From a checkpoint of a small transformer trained on Wikipedia: 5037 steps.
MLP neurons of a small language model. Each row is named by its layer, matrix (gate and up: input weights) and neuron, and shows model dimensions 16-111. Each number is 128 + 24 x the weight over its row's rms, rounded and kept within 0 to 255. A neuron's up and down rows have the sign that makes its largest values positive.
A block is one neuron, or neurons of one layer that tend to fire together. After each block is what it responds to, as a language model described it from the Wikipedia text at the highest values.

L3.gate129 [168  76 126 148 133 126 134 131 125  99 130 169  94 159 153 139 138 111 153 161 107  75 122 129  81 117 112 136  93 156  99 100 126 143 111 142  98 131 121  83 136  94 112 132 137 127 103 124  65  94 119 120 166 155 126 163  99 129 162 136 115 140 139 104 140 157 133 107 118 124 113 151 118 158 148 151 135 105  96 141 117 165  93  74 136 145  88 114 125 150 126 146 122 146 132 159]
L3.up129 [129 119 100 101 135 118 137 113  92  94 126 151 116 111 116 133 127 140  88  84 114 111 164 133 116 107 162 140  90 174  94 112 151 147 156  98  90 137 106  93  99 151 128  99 138 118 164 139 123 157 130 101 141 115 149 144 127 138 103 106  83 137 136 140  72 103 124 135 118 124 125 103  75  97  75 121 113 100 126 153 106 113 128  90 100  92  90 112 113 120 142  99 152 134 121 184]
L3.gate137 [128 140 124 102 100 139 116 138 164 125 116 141 192 166 163 107 134 155 143  83  86 135 120 104  99 124 125 139 119 143 141  69 152 108  92 135  98 129  77 161 102 117 153 140 100 102 108 120 124 137 123 149 129 184 121 122 115 101 104 100 121 162 142 151 123 121 115 124 126 131 118 105 132 150 165 113  63 163 111 140 138 159  75 144 134 125 105 114 165 120 133 122 119 124 141 147]
L3.up137 [159 148 191 132  99 112 158  92 132  88  78 110 125 128 141 154  89 131 181 128 127 145 131 107 118 149 125 106 139 134 116  77  78 130 137 160 117  95  98 176 110 122 155 116 171 109 155 112  93 121 134  98 117 109 123 142 136 109 134  82 142 144 156 119 145 142 115 134 135  91 154 130 113 110 106 142  94 145 138 132 155 106 117 154  79 118  83 150 125 161 103 137 101 132 113 130]
L3.gate197 [144  93  79 131 128 151 121 143 152 106 122 143 139 118 119 103 150 145 132 116 128 119  98  93 155 111 148 119 154 112 143 128 113 138  76  97 127 134 146 128 150 120 106  99 118 137 111 160 105 126 137 170 126 124 149 154 120 143 156 137 143 128  97 123 173 139 136 114 115 145 105 127  92 123 151 128 159 122  72 114 170 133 140 137 130 128 102 152 134 131 131 120  58  87 127 122]
L3.up197 [152  90  99 147  98 132 107 136 128 161 108 141 113 111  61 129 144 183 104 149 126 103 145 127 122 129 113 146 133 116 183  85 142 114 103 115 112 171 172 102  87 125 165 131 130 146 135 154  96 114 141  96 113 145 151 140 168 125 138 117 147 112 155 136 122 149 152 145 142 159 146 138  92 150 133 159 183 135  76 128 132 136 127 104 124 130 135 126 140 103 132 130 101 108 137 173]
L3.gate199 [108 130 178 138  99 123 141  79 142 112 137 152 118 134 131 128 115 126 134 122 159 153 151 147 133 120 124  83 138 130 151  83 168 142 118 150 126 145 157 162  49 115 137 181 157 108  94 126  98 109 106 135 131 151 107  64 138  91 116 127 115  96 137 117 113 143 160 150 118 104 130 130  93 144 106 158 178 151  75 115 153  55  96 133  62 108 158 155 147 119  99 106 113 145 103 136]
L3.up199 [119 148 148 104 142 163 127 150 132 108  76 138 106 133  90 147 100 148 164 123 136 137 156 160 125 128 134  99 180 152 145 177 150 134 138 129 118 134 135 136  79 118 121 157 123 113 128 139 155 101  99 162 131 129 137  84 156 135 124 106 100 158 147 145 131 132 125 141 134  96 138  86 135 128  89 137 155 158 148 131 108 113 131 132  88 127 129 168 168 157 105  99 132 150 130 139]
L3.gate281 [192  95  86  96 131 155 132 151 136 133 126 142 130 115 163  97 101  84 125 104 156 138 109 115 115 133  86 126  86 136 131 110 114 126 153 152 110 105 120  83 127 123 117 123 142 169 142 110 130 140  88 171 119 135  96 142  77 113 165  84 116 116 129 111 164 163 134 111 127 133  74 113 144 160 124 116 135  91 122 129  94 121 133 131 129 164 160 158 141 112 126 127 152  88 106 149]
L3.up281 [172 134 154 121 100 130 145 153 172  86  78 148 126 132 155 130 107 139  80 108 148 136 131 125  91 131  78 130 136 144 139  85 165 127 125 122 150 112 111 108 151  92 108 165 145 117  95 151 140 175 105 115 112 153 126  98 121 107 117 133 154 177 136 114 100 122 119 160 125 109 102  95 163 168  96 110 118 119 153 130  82 124 122 131  99 107 131 140 148 113 146 128 114 112 117 160]
L3.gate326 [ 95 102 148 115 186 141 114 138 157 137 138 125  50 127 133 144 135 147 154 177 140 134 129  97 120 150 133 134 136 132  91 114 143 128 125 134 136 110 116 123 143  84  94 112 126  88  92 165  70 115 164 111 117 105 136 151 126 196 119 143 122 142 161 154 127 130 109 130 180 122 147 140 136 148 144 136 105 157 123 116 141  84  90  93 144 167  98 124 137 131 105 159 133 152 126 107]
L3.up326 [116 135 153 161 138 181  80  94 112 134 123 148  97 136 137 169 150 132 117 129 113 159 138 151 134 145 101 129 129 140 129  86 114  84 144 146 129 135 127 151 158 108 151 121 154 108 133 124 118 160 116 128 130 116 121 133 135 184 131 107 100 118 145  99 124 156  77 147 148  96 138 120 151 149 156 181 112 125 128 167 143  85  96 105 167 141 135 139 106 169 113 141 170 132  97 154]
L3.gate499 [129 128 154  95 136 184 156 125 115  89 143 131  72 134  77 100 123 171 103 128 132 159 160 138 168 128  92 134 117 176 125 137 218  99 131 145 142 123 165 109 140 125 125 108 114 118 128 126 109  88  97 127 135 125 144 176 157 109 116  99 120 134 117 143  73 160 148 148 156 187 116  96 138 150 152 126 105 143 121 131 102 119 110  93 124 144 119  87 112 146 118 161  68 111 171 149]
L3.up499 [128  97 155 114 132 114 144 133 138 124 135 139  90 122 138 154 117 180 115 105 123 114  99 124  92  99  99 144 147 160 109 103 167 136 135  92 125 127 164 104 107  86 171 124 121 133 154 125 123 169  97 152  99 149 131 148 144 139 100 141 112 153 174 107 135 124 132 168 139 124 148 131 123 144 163 105 132 142  95 105 132 108  75 127 111 131 135 124 110 107 111 137 145 152 103 120]
L3.gate547 [104 128  83 142 125  89 130 134  99 117 115 124 175 132 130 154 116 137 114 166 112 106 150 171 108 125 113  99 147 149 147  77 116 153  93 160  94 134 139 168 154 160 136 117 124 109 151 114 147 132 173 122 140 122 143 112 139 164 136 138 107 121 158 165 112 129 172 184 148  86 141 158 116  99  90  75  95 147 158 131 124 136  98 122  84 113 145 160 112 162 138  99 108  91 141 139]
L3.up547 [156 158 135 143 137 146 118 109  99 120 119 151 197  93  98 111  91 125  96 140 124 138 144 127 148 112 131  94 146 145 150 108  83 167 122 161 149 132 106 124 113 159 139  67  91 111 122 137 118 130 153 120 150 140 175 186  98 148 147 116 145 130 175 112  92 108 112 101 141  99 105 150 148 125 127  88 162 179 121 109 119 141 107 124 111 166 156  94  94 144 142 116 135 135 142 111]
Responds to: Word-final plural suffix pieces on nouns, like -s in towns, goals, years, invasions, Games; also town-s before hip in township.

L3.gate143 [114 152  92 157 136 160 138 140 116 160 110 131 135 140 129 121 137  79  85 114 121 155 107 133 143 135  92 156 177 147 165  93 150 107 114 183 153 143 120 103 148  77 112 126 163 110  82 135 111 130 148 137 155 157 147 140 130  79 157 122 144 141 130 139 100 130 157 155 135 140 118 166 110 143 161 116  99 132 146 113 170 117 122 158  61 150 114 142 134 135 101 124 124 124 163 151]
L3.up143 [139 114 125  87 110 112 137 161 119 165 169 111 164 122  92 156 102  76 104 163 129 140 152 155 138 106  95 172 171  76 151 114 139  92 181 126 130 114 124  88 199  75 159 143 116 128 122 160 103 169 149 149 101 125 132 157  92 117 121 106 155 119 111 148 126 133 185 132 144 148 128 136 111 119 135 139 153 167 110 103 108 152 112 142 168 133 147 130 135 106 128 126 109 138 121 139]
L3.gate230 [140  96 139 115 132 139 155 133  91 112 112 143 146 136 139  86 150 118 134 133 142 135 151  95 149 169 138 125 130 153 169 109 140 140  69  83  79 160 188 140  97 100 111 142  95 126 127 137 126 130 157 143 131 117 147 120 142 173 121  71 131 139 102 107 142 169 118  99 111 132 124 175 148  87 133  96 120 142 152 166 131 118 132 129 147 111 147 147 103 118 119 128 131 104 131 111]
L3.up230 [146 110 175 138 134 108 129 100 154  88 118 117 150 114 132 111 139 172  90  99  67  92 107 132 126  78 138 115 145  91 155 122 131 189 143 124 125 111 109 134 134 134 135 128 132 132 136 104 130 163 115 114  80 148 126 156 127 132 165 143 150 122  90 160 142 129 102 100 136  98 109 112 127 125 103  93 125 117 124 114 199 150  85  76 162 148 101 124 143  97 154 124 134 142  98 139]
L3.gate334 [153  91  89 133 140  89 123 142 113 137 180 133 148  96 108 173 110  92 119 112 130 144 151 140  90  92 101 135 147 124 103 129 163 136 116 183  92 134 173 122 138 112 118 103 116 113 113  97 109 111 121 148 119 151 138  99 107 113 145 118 133 112  98 150 134 138 147 140 128 167 119 142 147 132 141 141 149 102 139 154 128  82 126 107 127  97 136 147 138 157  91 183  88 132 123 120]
L3.up334 [126 131 115 112 125 132 168 150 136 112 125 130  97  95 137 138 102 122 107 147 121  85 118 153 102  86 104 117 110 118 106 160 143 106 137 139  87 152 142 139 148 121 162 162 121 125 116 121 105  81 121 170 119 155 100 110 135 121 124 150 163 138 115 128 121 142 140 140 127 154 120 122 136 153 112  71 137 181 130 150  95 164 174 144  83 121 152 125 129 152 124 108 109 131 138 140]
L3.gate417 [136 141  71 173 134 119 157 125 163 134 107 116 120 172 163 116 160 125 146 104 135 103 108 105 191  89 106 174 132 125 133  93 109 122 117 158  69 101 152 146 158 113 135  98  92 119 161 112 121  62 141 140  94 129 115 125 136 100 204 142 112 116 110 152 119 166 118 163 117 125 121 136 131 116 140 130  69 144 151 144 145 121 123 110 115 120 133 147 148 133 128 131  89 137 147 118]
L3.up417 [153 174 137 145 159 103 111  86 140  75 106 129 115 166 136 157 131  93 147 119 120 121 111 100 139 123 139 139 115 125 118 124 119  75 123 143 127 120 121 148 122 167 107 159  84  67 152 117 117 144 133 133 126 112  75 160 132 132 167 126 137  83 122 156 145 192 113 155 106  99 108  68 134 127 162 174 121 135 141 141 150  93 139 115 149 126 142 109 124 145 106 109 112 170 135 131]
L3.gate493 [157  91 130 139 184 134 146 129 137 131 109 135 151 166 168 119 130 133  97 141 111 125 122 158  96 147 144 137 158 107 156 115 136 126 130 182 125 124 135 133 133 139 119 176  85 101 150 117 143 149 121 127  97 126 113 141 144 111 148  71 127 100 112  97 174 115 110  80 125  92 126 115 126 115  74 173 126 136  95 149  97 141 133 120 125 123 128 114 121 148 159 153 145 144 137 131]
L3.up493 [102 157 141 124 165 110 111  89  92  69 118 120 138 150 141 118 144 153  83 146  95 125 101  91 131 134 108 101 123 116 138  88 135 129 103 138  78 107 108 123 119  87 105 132 117 111  97 128 134  88 109 107 156 104 151 129 126 143 141 128 162 107  97 127 120 130 149  50 130 143 132 133 114 142 109 121 140 110 143 110 112 182 118 145 133 110 166 114 120 112 177 107 142  87 110  90]
L3.gate542 [181 124  83 134 156 144 125 117 112 145 125 135 159  94 115 135 122 115 145 166 156 113 133 153 102 133 126  89 148 170 137 115 136 149 135 121 154 159 135 157 135 116 127 181 145  93 162 110 122 170 144  95 124 114 141  96 115 149 146 122 129 157 115 115 121 174 105  95 115 126 119 174 119 139 148 161 127 113 118 129  93 107 129 108 115  93 171 105 168 149 124  96 124  92 121 127]
L3.up542 [140 100  99 140 130 127 116 142 160 112 141 108 109  96 104 101 138 199 140 161 133 143 117  74 110 155 143 122 126 113 112 118 140 119 100 149 144 116 176 156 139 116 113 148  97 111 133 125 128 146 159 149 118 125 109 129 150 121 154  67 140 155 155 137 161 129 161 134 142 106 137 102 118 157 155 125 203 136 128 156  99 132 125 146 181  65 155 125 122 129  84 108 140  81 106 103]
L3.gate612 [135  90 119 119 105 145 130 114 132 143 139 107 133 110 135 127  89 124 140 100 153 116 113 134  93  99 117 157 122 136 119  67 158 153 132 183 107 143 123 150 128 109 161 139 145 180  76 134  87 132 119 168 119 151 146 139 174 120 146 113 101  80  96 132 142 127 104 131 169 154 131 141 113 140 152 133 124 131 158 126 127 129 160 152 123 139 147 128 130 121  81 111 151 130 166 156]
L3.up612 [119  78 151 117 126 123 157  95 110 143  87 126 136 111  89 161 118 124 156  83 141 154  67 133 121  89 135 163 119 156 103 122 186 144 123 140 144 165 150 113 123 132 130 119 108 134  73 159  94 146 128 125 102 164 114 151 163 113 132 111 159 137 110 124 135 125 153 132 147 131 165 168 116 134 153 135 102 142 133 106 191 116 161 104 117 111 105  97 132 115 114 160 118  93 128 161]
L3.gate722 [155 113  98  86  90  67 163 119  91 129 121 116 157  89 121 143 122  87 156 181 123 141 138 121 143 140 144 117 115 132 125 153  51 117  91  85 121 111 124 128 121 137 106 113 105 124 146 107 116 119 139  78 147 112 134 148 142 113 124 145 121 119 133 141  95  79 107 123 135 106 134 144 123 144 118  98 138 168 165  96 111 147 116 122 121 142 113 162 121 124 121  94 162 101 123 142]
L3.up722 [118 144 113 137  57 102  77 133 128 150 135 140 179 144 110 165 141 125 127 136 118 120 116 152 185 110 103 106 101 128  53 170  98 139 132 100 142 131 136 158 160  89 115 131 147 130 121 103 125 126 107  78 144 131 114  84 101 169 131 112 134  93  91 156 106 112 130 127 120  99 108 136  89 108 150 133 112 123 133  85 137 110 160  93 130 139 130  86 144 139 108 174 137 131 130 123]
Responds to: Second word piece right after a lone capital or lowercase first letter, mostly S, e.g. S+our in Sources, S+eat in Seats/Seattle, S+ox.

L7.gate118 [ 82  98 150 151 150 106 121 126 114 150 109 140 140 142 161 131 178 137 108 115 141 155 156 130 166 103 137 136 127 145 119 151 109 118 158 139 140  81 125 143 155 165 167 138 119 125 121 146 137 134  91 125 145 127 141 104 145 105 152 148 127 122 110 123 122  90 142 150 106 119  44 126  74 124 108 128 157 121  91 110 116 109 134 159 142 116 132  86 115 165 109 153  78 135 112 124]
L7.up118 [134 134 139 126 122  48  93 154 190 146 128 140 107  86 149 123 142  93 123  91 116 122 109 126 165 123 106 109 118 153 165 108 112 124 134  94 114 122 111 108 120 116 121 120 107 149  84 162 129 177 101 160 141 200 112 132 145 181 143 155 134 107 100 129 165  96 100 164  94 132 116 158 135 121 127 165 101 111  87 129 159 123 123 143 124 166 153 157  90 120 171 169 104  97 132 115]
L7.gate632 [171 184 143 119 130 147 105 146 108 102 140 146 146 118 145 111 170 143 137 129 142 203 120 127 101 120 133 111  84 129 100  97 117 153 181 150 172 132 134 127 154 121 155 130 124 108  95 149 131 162 134 150 159 126 123 173 146 131 128 122  94 171 122  99  92 136 134 122 120  86  72 140  92 143 179  92 141 136 114 146 144 120 135 146 141 146  84 102 183 146 142  94 166 113 154  72]
L7.up632 [119 156 142 121 102 152 148 130 159 153 170 180 121  96 121 109 134 145 100 148 166 119 123 120 101 114 174 137  96 149 107  98 144 135 160 146 106  50 101 158  93 119 167 158 123 102 121 107 137 169 104 142 133 135 127 111 135  85 156 129 126 130 133 113  97 105 153 122 115 126  86 111 103 122 127 122 116 109 129 144 144  98 146 136 131  99 126 164 130 122 101 176 148 100 106  88]
L7.gate653 [111 126 146 165 139 103 129 123 154 145 121 112 124 138 136 105 156 150 113  94 133  86 139 114 105 115 103 173 128 114 151 103 110 139 118 154 102 135 126 177 146 137 133 159 148 196 115 173 130  99 102 137 157 111 146 112 135  77  99 142 133 141 110 114  87 120 107 106 120 111  93 124 130 149  97 108 118 131  93 111 134  99 157 152 130 162 160  85 129 158 112 204  95 136 108 170]
L7.up653 [121 153 139 107 127 136 140 145 168 138 142 131 131  93 195 128 114 147 139 115 132 120 143  99 139 105 143 127 157  88 116 109 187 134 111  66 112 143 172 158  83 136 156 146 131 111 103 101 157  65 136 130 129 131 134 120 137 116 127 139 192 142  91 183 122 118  85 139  90  76  87 139 109 138 145 106  82 163 117 111 101 116 144 150 107  90 173 157 134 130 107 137 118  85 128  92]
L7.gate699 [119 162 148 120 115 141 133 159 105 104 135 156  90 125 178 119 142 163 134 109 124 112 112 165 122 150 117 148 129 154 122 106 129 114 149 130  94 148  80 131 103 137 119 113 158 171 103 151  99  70 161 156 137 164 146 127 148 142 134 141 165 155 144 116 138 133  86 152 138 159 129  95 102 144 113 147 137  94  89 110 136  98 126 162 174 123 121  81  93 151  90 142 134 129 113  95]
L7.up699 [102 148 144  81 158 137 144 142 103  65 118 150 153 115 139 131 163 127 172 136 117 108 124 134 100 108 134 115 106 150 136  77 122 124 126 131 150 145 103 143 116 137 128 140 109 128 145 153 111  98 171 128  77 126 109 145 157 151 116 100 173 126 140 126 141 140 107 121 100 141 121 119 162 190 117 136 116 139 114 132 140 119  92 107 126  60 123 157  88 146 119 133  92 104 127  84]
Responds to: Word pieces inside connectives that open a sentence or clause, strongest on ue in sentence-initial Due to, also al(though), As of, Instead of, Prior to.

L7.gate43 [139 129 105 127 164 143 113 139 109 100 148 133 107 132 124 130 138 131  85 109 118 153 174 103 139 108 132 117 166 154 151  85 167 135 129 145 157 143 114 142 136 154 167 119 155 101 118 115 149 149 110 160 129 176 109 182 135 140 122 140 124 116 149  83 110 124 144 104 125  77 131  89 137 135 111 129 105 107 103 132 146 121  73 112  77 113 129 125 143 133 164 114 124 141 118 141]
L7.up43 [102 117 124 136 165 146 110 108 127 124 117  94 151 145 146  82 143 112 152 136 127 117 136 157 101  86 128 102 143 138 143  89 134 111 141 120 106 164 114  87 160 131 176 122 145 145 132 127 101 124 156 117 118 162 140 125  88 123 133 175 123 142 100 165 170 139 168 157 165 122 114 142 115 141 101 122 142  96 117 120 102  86 149 116 140 120 172 155 103  77 115  90 155 114 124 167]
L7.gate370 [165  60 103 124 124 154 127 146 181  82 124 126 120 128 129 101 149 112 183 160 130 119 130 149 133 130 104 139 114 123  69 107 148 130 185 130 130 123 121 120 154 151 132 174  89 184 129  79  99 164 119 144 104 164 130 107 112 112 172 128 110 128 128  75 119 140 156  90 166 118 125 123  79 113 136 122 170 139 125 114 148 170 139  98 125 123 158 108 112 119 148 108 158 134 128 135]
L7.up370 [144 154 114 110 112 179  97 119 114 102 112 152 132 126 121 147 134 152  65 102 131 155 154 105 136 151 114 147 146 123 165 112 124  93 132  93 131 156 161 109  88 164  94 131 138  49 156  65 129 163 122 111 168 140 108 134 114 124 119 148 129 111 121 129 152  90 120 155 109 117 129 129  78 147 149 139 135 113 129 135 132 114 125 136 140 141 115 140 118 140 138 145 152 111 117 140]
L7.gate611 [116 151 128  97 150 125 133 115 151 149 132 129 106 131 109 129 113 143 117 134 137 134 108 133 170 170  83 121 137 166 133 102 118 125 145 126  99 177 165 110 175 151 136 135 144 139 160 157 106  95 110 170 133 148 120 124 138 161  99 113 135 168 104 117 160 126 141 126 117 146 130 141 155 116 115 130 138 175 128  96 148 129 147  88  82 127 131 184 133 130 131 112 158 107 129 128]
L7.up611 [120 104 122 167 155 151 176 129 104 104 161 144  96 132 146 132 183  91 143 139 152 125 103 155  89 132 146 127 136 101 158 116 137 116  84 138  87 112 136 115 119  88 165 118 135 114 100  93 108  17 148  85 115 125 166 147 109 166 119 173 131 137 147  86 154 177 128 119 174 100 186 112 141 140 120 134 143 109 102 131  67 150 121 119 122 138 153 141 115 108 129  99 154 145 104 138]
L7.gate729 [142 133 121 163 141 140 132 123 134 110 151 149 134 129 131 123 120 111 118 143 101 120 101 123 134 137 135 122 111 114 131  93 122 162 105 132 134 150 139 122 140 135 155  96 144 149 129 120 143 105 156 103 132  92 140  98 129 125 144 162 153 123 127 100 143 119  94 126 142 109 119  92 106 115 122 165 113 166 102 117 130 110 168 102  80 166 130 109 144 133 146  99 155 111 157 110]
L7.up729 [136 103 156 140 116 121 175 158 110 138 167 167  90 153 108 128 148 142 127 141  97 161 132 122 170 141 120 141  84 107 122 134 133 156 119 130 126 126 110 150 128 136 105 148 115 156 151 136 121  85 117 117 112 140  99 160 146 152 120 140 126 157 139 107 107  83 124 103 109 144 103 136 118 134 115 126  92 105 134 118 135 121 142 153 138 119 138 152 173  85 129 137 121 103 117 139]
Responds to: Final subword pieces carrying an -s ending (plural nouns or third-person verbs) that close a word split into fragments, e.g. pl-ans, attemp-ts, sharehold-ers, Candid-ates.